Weights of a small transformer language model: width 160.
MLP neurons of a small language model. Each row is named by its layer, matrix (gate and up: input weights) and neuron, and shows model dimensions 0-159. Each number is 128 + 32 x the weight over its row's rms, rounded and kept within 0 to 255. Numbers have three digits each. A neuron's up and down rows have the sign that makes its largest values positive.
After each neuron's rows, "fires on" lists the tokens most often at its 100 highest values on Wikipedia text that the model never trained on. A number after a token or word is its count.

L2.gate310:059139113135160070089118138143096110130146067117056110155116110113103081122160132048068127118106117134161083108122152066137227132103129153047168116157156141054126100121115098131094159177162096129088099167124066151161136095133145137112113145095151089133099182150128125116212108165092155096134110158083145132116114126125183143128167114094169119083064178092128108162101164109155143113122151148113103158114116141194196137154089134100132102120172140121150113111145114142076115161114126
L2.up310:117128153094132143041126157170158125063198111123120091114049156132160128124138131123139161111119144092109189125153140167160102127108093130158135107088121114131164136097152136081058066151106122155065185127097151107068134108128123107122091149093093152190144121110113125101142062128165105081153116118106147120213133151123108150187085181095134125127118147109115056129101148087111133080114102157181149171104132137155140155161101112153093172133185139079107129089112125093033108172146126
fires on: "P" 100

L3.gate126:128122157086080135168084032125125161135122118117158130152111092106158146156092024128216075135124171152130142129164148161131068166167109100184167097159053171115097124163125138178137073100119171104123096128146119144148071147163133193146067146147096091142171169094157129180076094166128106126152107138196150139107149128133108153125129067122106106141060165155111137117122127171127148144117144141118144106101105136149145160100157119150133138175187132140193145171106095137141130115139088
L3.up126:112102121086153093192074081116103137092138061155216149138075152114134131095127088166057092074101151189142145150129118108127145117155133170105067156173112094143071113165070149101145142120118103071110104108153140169131091172176043131179147107123105119114097128125120175104143176161128123158122173096220177105049104151122130114063132156117160084167128143143139096099123135137074103101151102131085146115127177146116140147134104102118139126159110150129107094129133111085144080149121149
fires on: "including " 23, "by " 12, "ted " 10, "ing " 7

L2.gate391:097182118197173198173097096079120138112170146136116178078121173112166091155159129152188134089079088134159098065155124116175162165142102177153181118090168142101122105161104162183118136126099124138120164149150155157113093159088125114150087158168129104101156101120052120111113133116158156073112105156124126086135121134131107072115117199147099100170137135095186067171133154137163147080153117105107112118181093124102132138167106136067113159149156157056114199135113126158130111111124084
L2.up391:171176090135157141158163135142154106166159112163160147182089122073103147119160138117107119132139071110151100106110151116140122108150125138149095089069149169127156087117088157115134115141104153124185111126180120148118119150173119139145119085127159077163104103174077118090120091112162103090116104112072152104125138136095126141079057137107103187084189096056139131085197126138113179154145100172130183157100151174145164137244126124110143155133044153158090147058099121153120121100151137
fires on: "I" 64, "Al" 30, " " 4

L3.gate84:113187111147167161148065110154115146116118156161146126129116167135168072107121115170104160164183113087125048158128110133105121137083158117138180189108110141115155076151147082132093110181147142128141117145155145127162105117100129111146137098083167068106138118119125170175209093097142141141078076168132163082142135141141101030135105119143146086134138099115085083204179108087099115095105105161078121090139154146120115176109089091127183065134138147137147091081130088160186141103145166
L3.up84:111136151122157108168086124129136130096111163108120079166155196175086129154160095141123125131089107079189093151107112162126102094119099126153148133149071169129116098132142160117088152139137153078131050213154150106140128109151165133093142148125171077142141186207166106128067092144098087107154106146091117105159121124193134068143051125047133200120121136140120097151155075145123121140147162142099109141170097165128221100098092116093103175154141138131153069134132116126148145123139158
fires on: "An" 31, "Austral" 16, "American " 15, "Ac" 14, "Canad" 8, "Ph" 5

L3.gate330:086090117096151101103111081095148142115089094129148071072123092142142114169109146160137115155163114159128127154198118159114068130141055111177193110142105124106150098112123117155157110110113144149111076148157111130135168086156099141088139087070121119180106122131110228150084095078107107196158118197145150129080112086118129088092137081141109120085139086111146068150208139105169149094152148149190146099155082081140147119137119133076135087148120132131103079103102176103121178115168146
L3.up330:176164133072113128129116178163090126137102140080110068159105158113128107074147156136119143130123144115086140130129082169168103131137143127163105143140119170150124114089125172111217162150093148139159155086122179088098073072161052175184210122181075163159144134121181099172092115133149113126161119083052142145126101100161157156134134151152078133168111135100165112092156117086163127180156151073119109155103110123081095105129162095102202155109091099153135121105135167114112104105083100
fires on: "fer" 36, "dec" 22, "k" 18, "e" 17

L2.gate178:156084151178163099089143158058159148170141148111131147077126159079110123177117182147128155123111121089181116154114083091067090160118178158083154134141121139180079101152160092123091120100158116111171139166183144120189108200151108154160115118135121069071111102127114044139152140099113142124111074152098086150103132096049113154149147095109057158089063162120157117107164153105122118093131063129124089114121153179113125136106110152123129143138057111160103123134137145144169079151141156
L2.up178:199106102112144122123156143074127083138135117088102161085129083103111136140131145121109177137131152167125172140107071170117114091124130136179112143130165126063099112043122113080112141181119085128127123182167148100133066123138127121213133131251129142124133133138151101149128178112120075131113093178036127178129089103122147167104119093184093131123139133102157105149142146063102106128130156136122055169084126128144106172147123125115197173163088117158096117160144134100137107091099140
fires on: "a" 38, "have " 23, "are " 18, "ah" 6, "h" 5

L3.gate120:120088163157127166112096117100107134107115102156099106054195075094138124147172155096140142173154070143138148140138188104126172126088150076129133089138116121152155125108173121122162125123104105070132132149124098148113118120146130114196068158110101113174096149081138133119092106106136139092152136140129135102121131165138104120185129175150114192071184156105080177111174153137129202077118109105126080128113092123143115092121100098125132116126121200093162154143228176155105176180094216
L3.up120:110108121098122094025133179076203149090086064120166139108101114113120125084071143107193139069106163104171122118152133099220129081118135162137135117110103142140158083110098081126132108164151159083145152101131153136140134189167182115144084143142121117168065128080161182128148122138141129060164182133115068116163126137127126096139118135112083123130161146103174123178062099076113134106190127108161135147097112116156135118083143134115090121167106177151162154121182122124116169134100147
fires on: "p" 86, "Com" 5, "at " 4, "P" 4

L2.gate33:151084107125082114088083146087094103169171103114112093100067125090099189110104110149116108142150106102106155171130138165133103146125139146099157161135167155116126151119089130121115151092068125122117085137187220193092116125131123118140143157060111136188103144127066125075134129099141127117197109210125137113115105072142116125122103133140106165109053123116110117157127143091141176137118123118046157124099183129173139121189094093134085169100083112109114197100133184097125145153196126
L2.up33:119127130165139107091163134139153103148167172173094106120086095164108120115156165119123172098124091103127097124044136076144181094160155134107106104125167137160146090113160144154124180109164099116149145114159174117058072159143134174154183120146109168119125070203083167161137151162151160125183122092153083071146162116083167147089132141170152203108107134087157130128128109125141209123180144139121153119176078118157129094173103107129149143128075077087104105150097065153173086104135113
fires on: "to" 26, "6" 26, "2" 9, "0" 8, "25" 6, "3" 6

L2.gate405:151130191171155137175183145107142153139157118069110144093135162151130129099135176120138181152134071168226126131088148047121218117151182071072105132110166096143092143175168104126161103186118150166192144143120167161082093124099093169079127115085108176159084175126127126105077196104138105142092106150074128094147119174144133136120183178130135152157138105128143103178130132141109171062086138100117118132153138136090123119104093155144101101094138123161131123114105129131106157134135103
L2.up405:118152156130140145125142093121145135136119123154115132126162142186181099156185122114090097157154156110119163101129214126089118095164085157121162098126128150136102117116117091127105174185127169051138142093113178114070122115219145137109225154116080140145159075161097171150132102100175172130111122113145123149179128139114140112152158122133153180132150131121104169116106134172162146189148117134171103091112062134075102064206086194144152092154087144121194158103132097153122101140101143
fires on: "W" 82, "el " 12, "bo" 4

L2.gate23:106081121162145168082078099112140193130104119159124081175105119116147121137144127131116166135160141128157102085083098130145075157122162128085150184193145173138157096122172083123107135123123127152177133125080124095171113159085151156097137078070145091148126076114167121130143150196168059087098063118145102086114120100109074074125144115100104150139130186105150125124136160109107175137124114167152166093150105166111095155135098184136165116100181159154118125045121145111087192127215149
L2.up23:092141113171111103112161115156104136147157129139175088067158169163158128101123116122175085172143206121126139083138127086136150139119154113112128047063104185157127136121105130103074146115098147119058157108130165119164179116165170125141158176115091170152112164119142109105144087154104184150188130090099119103104178131157123061160144139189106163127084124105115163159125104089118150169114120130131077108064114135117036083147188126125085164149120126134131114194112097147162173151084171
fires on: "sp" 86, "cr" 9

L2.gate5:150164068096131084140119113153182146096146141137133177060077113111116081121164106087117172132149115168181042146063107123120119095180102100132113134082116074092178160069163159151101083098178110130108137099138137124147167126132012141076104146073087142138113154156121122149079121075118149134157080169090146094137176107099129156127120130098139131139121116091098091087142083110147169092140129145162106187167152112161109132100109147144178145114167121159134102072138137101131185104139167
L2.up5:158163120075149146108125118083059128080149144145117153083145107079120105061124173184155188080176130097148168080147062113195142070124155187140169088096119135119095168134106187157119103108122116136141102143106103129144150139118139152160102107115073163196073149136130128131133181147061122119182154104155111160126111133141123149144169109137169121120126186137154106110096129142139174112129138173102162127111188103187095123091175111173107168081142179149113107177162178137137153107115053
fires on: "n " 22, "th" 20, "en " 18, "i" 8, "amm" 7

L3.gate35:076070154130174094097125116166099116088129191186084158079139150147104091148098090129188099116117147161122156126164155129149102119157111135187143123117119152108110110152151114155154061085153206169105100174144052090138174108090145101102119135150151137075138116081147102147094162115127113124143141110134100121106073125192073109118079062133147195115060077138082155124141120129154186118105132088158108123137159123102137100137085105140126025149126096126110073139089154100141145131104168
L3.up35:119103054175118153163146100148097159179114130151090136141111121148104078097097117125140125058096161171111152194111101124095170048169101176166164163154164088096093121183121099185136129142130104099136125146159110080108163082078136088178168107096140164106146155100110115108158200118084153121169191181094144115164153116139169159075134152131111167062089129145113106070104113078101151086146173130079075135143105108107136099130133109193147122121119095142109149093081093117145151136119156
fires on: "is " 15, "ame " 11, "ake " 11, "ut " 8, "es " 7

L2.gate69:096134146192046144063130144144135125173149133099153100111128075103146097102155129126125058154162080106124125131149161133142164143176124098133143116169073138136151071110158141137104182130155156187144151125152096128173117088120133142140133145075118105067078200106120169115099156105135111089166154128072090068118145094116111063084089088112119171121117109113090138092145109071109149126165118115083146171080115182090146200080125062116112115153121163162140168100130069128158158135138192
L2.up69:136166100160104106081090101167129125108134123120147127131115097114173070125177146166093139130141127138141033124097121074128134147127107117098146146175131110134148177160072108054145082140095117102153066097139117073181174058105082140037112100153129116093133100175081124091127120131101135031146151158109202156128137111149171093116144116137125116088119088148099144132145125140131095161154180114150139168136109145041151169098132108117141172169109080105195133077099130137165128122152139
fires on: "were " 88, "would " 7

L2.gate12:112165142138150211121090134103106126141120158156140138117134113142125170124119129155164094091122105091152174137152110144134179133133062096101188140087164161067113111108226070127087081118123113171163124211106138190161095145096194121099132096169139123128137137121096098136132122124122083081127116156092133078103093106086085086183121129158115126075088170140103108126128104157093145099117147139067154102157127170109079137119080151064124124110108170065128152150106085152086149093205123
L2.up12:117159086128122190148145168106139126114106098139117169181122177167135146169093171146178108164070092151165154127112129119187149125089144177067172085107165155132139080166073119103129127159134083146127111138134106127155164160124140172096107041136135178126109120154120113130155083160100120082110157136117170070115116147129154130145128117130079156054123129161087103120153138150131140100162110134119188122117127151114119143115130080122124105073084174095057081082078137196050090048120159
fires on: "Al" 98

L2.gate82:113149163135107100119162116106174109165159123130103089139094176131178140137125114078094136099105085151173161128131124084162124095096092071096116140122174106120041107130118078143077183119077128109169156142084170181128099152090164135154103188129180100170157128133149134128085133163119057083135086107155136114085084125112113167107194097089150093140147162142102098105108143087144070124077116105159124185113164138156151126107090045114113150093180123085127127168177074111079111113165160
L2.up82:121130128163090120064218137115164146099122137149111127144128126176140110126156141134113149102167139195100170121145098082109130084155095124177170085086058124099154130134105102116153119149145116150113172119176164119093198163178081123115090167163072116148119112138120116174136133167074173132091113159108172178167101100182123145161077084120143175125094069132075128127099105177091153127162152125138096133111108119169148162138165134123142079130177201144202138082105097120099167170076098
fires on: "P" 100

L2.gate135:100133125136102194101102146099133103159134166160098083088064089075123119113153143107165151063103139111172131174102196092126162167166080089129147111074131108155148122131158153196077103096088092106132132153133097121146153139111137120145115171133112178124064127142077154181143145094116141110139099131089117084145075081145157095035154146169132177111146148127122124134174131090089149048190136141146107140153116174110141125132085128113148129179089116062169136083084118081130131103090077
L2.up135:091140109133170099176128153168147099083137142170133134102093099118117120115116124153112065065067139127112127145088113130167121100120071110163129090110107148089181105134096136077191104101134149172084115093137158166160129134103113175101114196145085077186140111123178113086107144155153189130095133072122165160125162123165135084143179108124129145145135077135120127130145159159197116147091101142171179123130086124110139129172095132112077154147190179108106038185186060103142095110112107
fires on: "==" 98

L3.gate200:136171103119086145130144164061174098065166133164078132102154102119125121155126121130136112125111197120169188113163117174114125159135210108088131131111113162094115176099114155118081103102090182152113154090088122167173109128065212039047124165119159096099068149142112132108163165130131057144121126088145095198135150122092139149146127151146126197115136136120131122132097089147154090172141104140129065155128167154097108108108097087135131139106139155157120144120157129126124069126098077
L3.up200:115193165084116170106116129104157129114108094127111125105136140132105152133119142135114146148107099076154132212131097107098166089190166126158165133072131111140131136126131089162134151055111111162126177159132114107038109198086105141168144100124135121149151121079118113157118100056094145137159098095064159086133070120114101137102132063142107085078112153041168183121115137063138135137119111153160140116141191161140141139123158130156143161113131123089147073060146085072104148097126190
fires on: "th" 65, "c" 9, "p" 9, "cl" 4

L2.gate289:093154100094121121151075158110113072127161153171113100170095130084133087100191171095115153144140141120176089168119096131164153102092141106153115083093121084126163168099053143113103130158130110147128119150062092118132135131187146156090125146104084128153151171147120079086177116140198113135142184164142185154148134158143114110155090144160108109123093208150182155158186132079155104156160163112136078147120153102139133183141189157147063158148115156108049128126128169129081129150112067
L2.up289:126166138111129164103127192197130155124127172147134127118073138126109142133188163139189193100134212122108145146142100059113142089092106198079163115170118120089130096111186105152119113185132182154095116166124055137153114160127136123112095104124159113132194124135140142195124142106144177065150127122139173160110159130120092110156152146149112118094139135103182110130153084128110149090143216088195090141099177155122145125135190122161127103175108158160122081095088147128130135068134128
fires on: "Sp" 38, "F" 23, "resp" 16, "sp" 14, "arg" 6

L3.gate85:124100180153167096158075119123156105101141122141086069046124114078107100201123141100118128093087175151131138111134177113136165090148114042117129171149116147177127155131164160160138168082168096153184152120149147133142124071149101128137128164092114143137158128153145150108120125096156123120116147196146138106179123091204130152176085129175134124133155126076196079130137206190129104137087143075200129130134131126112168120083125119088122090169107115134134148079068159142128095132114069
L3.up85:109127105123117139114122152162105098096141096121136159101115065150178120081131139149117116153118097048151164046115135206103104128134117114130150176058188087177121053127134097141123093162141140074102117202168141084144103098150117142107103116169160113126121116147149094077134141160121118163167124186137150106150090118114133101111154166063119127074146057083102155165151118105110151109130117162113179099114177104195153133208121094116112063126144080152125118150137175161156175103148098
fires on: "S" 80, "6" 15, "7" 5

L2.gate444:097096137111186094130186138127143120103115181130142090136148093129161168162123124176185173127128057125130100144107104053110151119173110110112166100132148143101140057103125139145154130122155099073070073153169096094104065171098163159100126163139153064116111071138078108170085171129134158156140126105187114073126097096150093052130118186109067105145125121114169125172136161089094172137110089118126189090185168163148146117151098184152136150139111104163147121107106112094151104142139157
L2.up444:044164139126038137167101146142124182105078150157082146143115176117150134103129132089107101100131129102085166118170167187077105166179143112144149137157095114075146158165137099155098127108108162187143120089127140143102146159078060155109155135135113087113112160104105096198181110138057128122105155111141119111194140123118144108089138156209118159143114144165139124161170147104145125059129172154149089138122118096076180109122112146137123141070154152077125169150090074175149133083098107
fires on: "ev" 60, "it " 12, "es " 8, "o" 7, "em" 7

L3.gate140:116135105153100164098118129147104140111140126138128110142084211118138103145115135123119122136160117069164099043141163127187106157142131088122169150131134166167091075145155129134089130127108088130149146159084145137099130153154216109113146133106110134126111119051147182089141146157167123136135073103180082153149129104088062096156163135167124085146150144147098110184078113086153156119115112065140112091141117120091091107084180141096072142179149137046087138078178163153091213124142148
L3.up140:084202070104109094045171147140122124093112128083138137146050203127100122186175127122066133152139108152162144078177139114100156154167150151127102145139185156147147093132153123120136157134061152113174102135114160111161147187156146204125168125073173145181100094152144116141126107074112132119083086107142163110127113103117109087089097129068126065128192120164108139106068135154161172141170086107157126122104125140099104130083165122168154145124135135141113152096097132166130159067122123
fires on: "Y" 33, "K" 17, "Q" 14, "Sh" 14, "sp" 9, "Bl" 6

L3.gate76:097110152159103183075133129139177119069104126162119138139116065089177099137121076176168144104165121165130097164138135153113081176126190127144177179097096131109111126158145084150158051113134146126093105124105126083135174177094125122175115090129194103116127095084148071159122126163145187096158140092130154128141074130142106072171107158106118160171108155123133201106137099090055112140115128135152145135148129137118126150175083114118180063202137158108093130174113108139144207145142155
L3.up76:115107124186096135103130168132123120113091139124191124093177060100122138073116115129101133126173155070059116130122096175117100126128168107089064118128144080166133128055101086123164110105096174152128178130140137152139152180115129119124182127125150092114138113134117123192143154034109162085148144122152135102132115077045160158174098090092060124139103147131077164138088166157108125149153037144127121116133131150093100093169127176106083146157135190123172114133112192103151132106141140
fires on: "ev" 36, "up" 25, "form" 19, "iv" 10, "inc" 4

L3.gate167:134112073211082155111133125103138104095074129108077146096142181096124162134121085097087147143151134151156127164131082110111139116128165151056082115109128135115021172132109104131156152125169125105074161131099176138169148152152122137098068140117085086091140183096155103137133158163178162134161143135147128161137079133149099170113113116123115129174072146151113059118080171115136155172096091156043140117140197151142127119097081102169199127130123107143110137097171112149172070134142141
L3.up167:125146105116136082131151106089134164135130153130085151100160123112110138215121181125136155098124118162115059144080124049169154145141119104062112111190159122112088141102097147099164149120152094081153148108131091210152088124153128149185125113105158147164123191146099151153110131100147120130088122152127177179139077159170160195092144111177125110138107129079099128120163160189072123139148069155153090136085136101153109100097120168165101162083124142149222066118157137171147119134090118
fires on: "on " 44, "end " 9, "ry " 7, "ic " 7, "ar " 4, "in " 4

L2.gate277:128056158186161128065158157104143127089109150120118062084166177115125115132180186181112220076134073138155167133076178131104178168166056150167125147132093121150068079160159135112128145104141139147116102151153162109143118140120135161115097166125115168149164127145165165131141177131133191089139174127128081136083135146127166114073114091174188157143158134134134104160198210156138143070165101145163104133151117116110146102129110109110113169171079115121147124143096141151128153136121111
L2.up277:119098040114174116124137108159148160119116089131126098141117152193177135061121143191159116085139126060129146095134157203129171116109179151171135110125131192102161118130165129109110122229110134133126113149121146116126115119150138119140159094173157114045161124131104122086158150127152065179135094145101109105101135151166140088107168170099086068150133061168138120140115125123099110088152125104099116104203111123155106169137140127138119169037128100146144118121092175057108155171130125
fires on: "S" 93, "T" 6

L2.gate94:147091092133085109130080092136123133129088178055064098121147118096102122118176104139135098063089132096099095108133121149165121135114209127071102120131059167120166154098170204060124083164141119130082162153121098130123115081171100066122150138111144157187115179126104132099125113090136108093169147129138066172206094120150093158131141181130153163125129178088146159148104181122100153104117116156159135157146096177142086113111129096102144073134168073138147128125088142091087129175131132
L2.up94:105086099140172054170105069160106133178143138157163136182108143091104107081174117123105126136118082093087142101140118119169140097154124162155120116055127103157138150150161145111084130196116109186095135132164153154059085099112107161128152174091138146173085152111134127103158158165186149170175166114133152112099126106117113111071145103146150140143163085070198134061144123108158201099145126176165127098078105189129104113141085130147096088194128088143140161137116126070149139104126163
fires on: "es " 59, "a " 14, "s " 6, "s" 6, "al " 4

L3.gate342:148113159142054134106178096064172102201145187139144134087192163138096149157108102141152092052152121193134113138137169101080141142149098177099101098114068082085135122172149129169166132122178071112091095105161141116135146168139093095178170087082096153086136150135107170159105145138065097157179098081112131137134118096090137136109152111171100095162140151152113129082138156166139133099146175142095130110156143149105121118081107174202161176135110145162164114132102116165110142151091165
L3.up342:063142176193124078111129167162156156122190168140128109115144105113129117137077156167056153125115112144132134123108105159152132099201182143121167175168135070125159042156122098146155111131153097120121133161133041138111136106100136170055138104132135083110131113164141126135112127032167149141114133120126182140164138101102109128138108080120116142109145120158182103122120115141180122128119118150166101136148101152090106129206161096124201094096080067104148147126158138209092153113146165
fires on: "ot" 47, "ey" 19, "ey " 13, "' " 12, "ant" 4

L2.gate425:126079144157127077120151099117074146143132161091144190085129195163141086124138109125178154155070121102111129154167173107084148154089167152100112152136120168146168134135125177074089125173141126169166135135039096191122071118144124055097136120166083143108153100107122137087173094147089097163143074065136090161160144126133075121171157124152113120176088136133153157125152121108069110148077121134133151060161125066101068151098176129162182129130132154113112179123172145156108132150140114
L2.up425:149090127167105071122144165127159135174132179078097081143145230127131104185107140160148081189076141099105134151118129116162105138135150149141081145177163106067175094155112184064130148125089139119230185159099143102125085098161109122124148158100136158131160126124134117107142145108098063155127089113080170168166109135158144181108090115146115124110156095129149130139096088082097125140126096116124100088113098120091059115104171093174109214109127144112108119136103129148067093123141131
fires on: "N " 17, "\n" 16, ": " 9, "26" 7, "20" 5, "- " 5

L3.gate20:192060153182157100131098148076046139130136163117120145120136148151108195162128108182127114076111144180138104111190116099155147101164167093135058117134113167140069162083138204118104115139172108145098093175131079119093164128092132083147114177122138138109146137093118184163184148139119105098092101128090119170160149110188076126177156132167193169102143177178115143145117109143088168125118087062156166110103169121129140086107141098144124158115137141135118103132160172120146101084097118
L3.up20:117128132088155135172207206138102082113129088165123141124122130165138119101122083187088148170130139167116134154084102118131110103095141160141097105122095133150130156142139135140131143104142083119127075137111155093156092116119138165116216125105117117164162113135182112140156172159126086143107137126119137124118167106135147155103076133150134189168200126097115140151137163158220162188166068070164073138100185142153119089144123126133104205094074140170065081198154147143161121129082103
fires on: "ent " 16, "er " 12, "ant " 12, "ure " 8, "m" 8, "f " 7

L2.gate115:155182097160101155214115110100168163188137194058123069160196122148102127096171133119138088133073114108142151144195142092135110156138159118096178162164179174191077128193158158146149126113110132146148119117100110110077113135080125141129148114152159170103085137142119138114143111142129106132124167120157101112115056082120126138131148147183116112130097095094176099095103119112125173137096097106145150163146160115184103121091064155125194121196117134112160180100138168091101172179125125
L2.up115:131150117140133134215154141122107170155158091125153167159165122147225152162116051111156144109168134151116159111161118145099128183134155131190147144091098105161171104132209148199124146101115181114137130107169123127117085103089132049143144104106165118187176170144164120119105121128143146172115077142124154157148086118125061086159130117135161170122135158145099140059101147203109134178072142100161113123132095116093159127129150166069109097106147131128130124086134098089120126107165060
fires on: "ion" 39, "our" 38, "iv" 7, "ab" 6, "il" 6

L2.gate55:116121111096088158076185071091133062110089161129131125126139115187210182139139123166189149161121131122158120161180164131122128174063182122101140129155107093167089131167138161167133121105159150106136104142132056133140119141129177123155150180135159166126124154071130128134122156164104103118134098116157107186157086118115122125167095238136094096063141125131079170178160139079090149120129124057115124081103135120133125136100125174146145089133182121133134106157109110187135086190101115
L2.up55:121194112138141166086124112128158098116139121114145125153110110212177130128142116169130162156116139136182095185120117164126163086096180109150154156168178120158094140154138144136154144092085121147071132185103128136135156153161088123156140173164082197092125131097080164118143102115130137088177121173106145111133134089188165113179131123120136168087138088090140145136208089117150158106166160070097122166125078125067172180124092147183103114083087157138175126115105082089121037158134113
fires on: "ath" 41, "end" 30, "att" 15, "op " 5

L2.gate66:124157171134128111133044114164194131131145125137092137135135122081101113101130099145186078081093165111079144125155145133130152128181163157151114123138105156154108150194121137167087136127163175108079069140177068101079139191127210186185094125141098151151172139071100076186129141104150113129126131137106102196155157118149099147073158071105139132109092170125140153119096112168090128082171147134109163089120079114119075106146115100107093173126082103167105114148136099145117104112063134
L2.up66:124076171114099120170209102129086096191108117076074138177134130134169144062096092093109133159139135144167117140091134179134122171082120123146148158110099117159152109126093137134044141126169082090074134125138134107155126125121193124091134172117120071188075092120151164135117113162106118217180134105166090131118112030138134107143152149139145169173110136125160121115160117096135088119177083213129135110132094159156125115100095128119120150097126094105147134058126148074102150152108125
fires on: "ed " 44, "ing " 29, "es " 21

L2.gate58:164134139186122177133159109161119048123164156097112168118144170125151115151162116152148162097056071105114188128177125130185146123136164098086185164171136183165090113115152124104182071089158106208174155129135165163149086119189093104140132124086092161152156153114087141083085163177147114105107152137125063114156113075130119084177156124128091074108169115117128141142125208103163148105106147112132103133099154114158088096181135101149158090163130145127082091138152113120088134119107109
L2.up58:127145102146084203084175108119142077106136132162105160144109166127125102117138155138145191094128071143118178145111147090149123127115118142153171130140101118103103078108139088116128107186172103158173157190171189126127106172129094159104134118105111192153126101149082179164104139197124125174114107104172114069109147177138145091136090124075085173148155158096112155101162182073160127120136123128145136041181132097186126121164096126135177187128095145189053115115097141154100120112116156
fires on: "bo" 37, "50" 14, "gu" 14, "g" 11, "29" 7

L2.gate162:069103190154064205163136140125111108145142150208108109122062167158115132148115138161114161099146138155138141139153104109185159114153117111127147076145122102135127073155203128136114139159080099128101147070143169125162102092072108128150113111151101095124170134135124096143105148180062159063155095148098144099122065197138152106165165163159102145184152104180192131117153112133136193112118143133180110134163128149091175154169141163092178145096145144095150069124127093163104088115141141
L2.up162:109086126102157160137159158145111105134096179120156146143138158100151209086119149149133121083134070156116092117134177118115082135130189152100111105185186104161152054115112120143141148125139063157093094084201136135151111172103093167203115067130162125136121113136086121179114153138170164112175106137146116079129071113114150089089136066141127103081171147138124157094167090149147113100123084083138147147157140128125129092154123151117168114117074184212191104089174105114131080116109143
fires on: "oper" 21, "has " 16, "og" 11, "M" 10, "II" 7, "3" 6

L2.gate163:136164086130089115168053199140104103171082162142162113134130151159203141133111138075107054193152075154178127122127159124124188096100153129100117108187147116130099132163130115083089109104140143106141147150089111192191166154085151149107122107093085125096123112158097088104151135149137092127109155112117149146139170145107099149194120106083095062114128165127101150158084109078163154130096184113153177158102145110146165165113168139105144125097122145114168182139200106148168071155156161
L2.up163:184129103105079165120086144097170177124147083152175111165135121116142109136116100131092136135098175122147089122148130161153113123116121089132119160149149139155160125124162222112124111102106134155143126125070166128096091062167105129147114115151138117143179153118161176158102115122136159198143131154086119210135114094140134084090145126056110172110178121065207100074102115106118140147098090123156173078161181088153146090128084106127159138058089124073132188100081107118150116198156116
fires on: "ar " 41, "ar" 21, "Sc" 15, "ior " 9, "sc" 8

L2.gate146:108119117178141071098128103135119164136143116142169167066122133122108106178141101231146158132163162168155106116105157129132162137116143101115121082134113168165118121161113086108102143118099096119123140106124133215120114125182148076117133138124097168120177135146144147102145134128134075144150180051092050147109116139115111154141086173195133190118128125120201174170173084096140090137090059121117117136175139078165130176179132108065123157148161101064168129147099156095115098109087151
L2.up146:119136095150121095068154109179146156114145093102118105098123142111070092101165183193118155132140159137155066130058146062152135164113083138121106144173076121133167102141106142121130177133122094130116160118112108180141115131134140143152163100123069181118113120170136157144123146101109106099115216070110092104094141164098162164060105139138142161122188121098196104185188132093162082092168110132121093146166083105161120170149113108067094149141146166080161120162107116114120057138084162
fires on: "3" 72, "that " 20, "2" 4

L3.gate271:213136139134123157102096177133144124211111067136091125150128138127124110144192161158166157083137122198151148127129128141198123095093154117090136163125193172140094101137114130155138099169126090184171148086107090136081160135142135115145145082100088102116090136131099199123127157097149164109154152152135097124069120111151103156106136139152141085102135154118153085097122099201129132097137141118072144197190115060149126099098105130154070113089114143106115120128138212108094094200111150
L3.up271:088120093093135165112204086075172118129104117129134143108089107108113094170162122109117143112101172114161078113166131143100150129156119103100167044111151101090138089101129086147144144145148096157140139124115130140143066164190130166141157104159087106131153089175192126100143138169125078168079104188150149124129098088096132122086082067045071106117154123079161114141059160144081170142098124105096136125131149087162098137163166186076181102165144086136128106141162167079141152149123155
fires on: "Cor" 29, "grou" 18, "ur" 14, "Ser" 12, "chang" 10, "commun" 8

L3.gate404:126140153124185148146159139118102141077179108102177119109190129145142164174109166094124145109129116081123081087130100104111145140126138059111117153112167156102103076121185110071182128142101094120113158119150129102122193133080104114137132121170188093074172097132118088146100131138086140121114140107134121127075083093166098103085144096110182142162159125101113113186122105148140134105121094135162118190165165105045118196088113105032082138153192075106177108174169157104104118113111121
L3.up404:118090178120116143139131102111135064123124130129085150159137094118181189164145081140137112134169078166160120112134174123125053159114168127123122096120063144107205134042112164117131095142120165103071130114107085136103178115133145093084084117116139159134106133131120139112128107112150096156140087098119069164174104103183079098140150106116133078167113118172111143170188087063106124144098141114059089114108126203137113150120140101117133085180165097117127160108133172118061122192195109
fires on: "B" 100

L2.gate371:140106135129110170122106111091121140082113089178153097141126151151083181139139129137113171150150212170138115105143094150173102091100184121081125179124176158110118139075105081090096149073138091095092097194148136156092120135179156098135127084135080087152150145154090155131135163106180165086174111151148153127139105135068061173112104145125148133141119090090127139167102129095109099149091165161132156114091160164045133168174104128144103060097184159124101161141122209115137115165168092
L2.up371:134114127117127172141152141162203088115146135096121098132117122095068116167120131145139156133060146111093205136102159105038084112077121162142038120151162134130165127134059137120151109079087104115144125135160083146073149168089122134133146132153101140127138144121148137095125138157115175116123133167150072086133132104136139157102145159078117158148131118115137092165097174176102089164116120055133140068181139153050131070148139088178141099163150144102137133119071122096159201090063117
fires on: "Sy" 22, "sy" 21, "ack" 14, "ass " 7, "ts" 7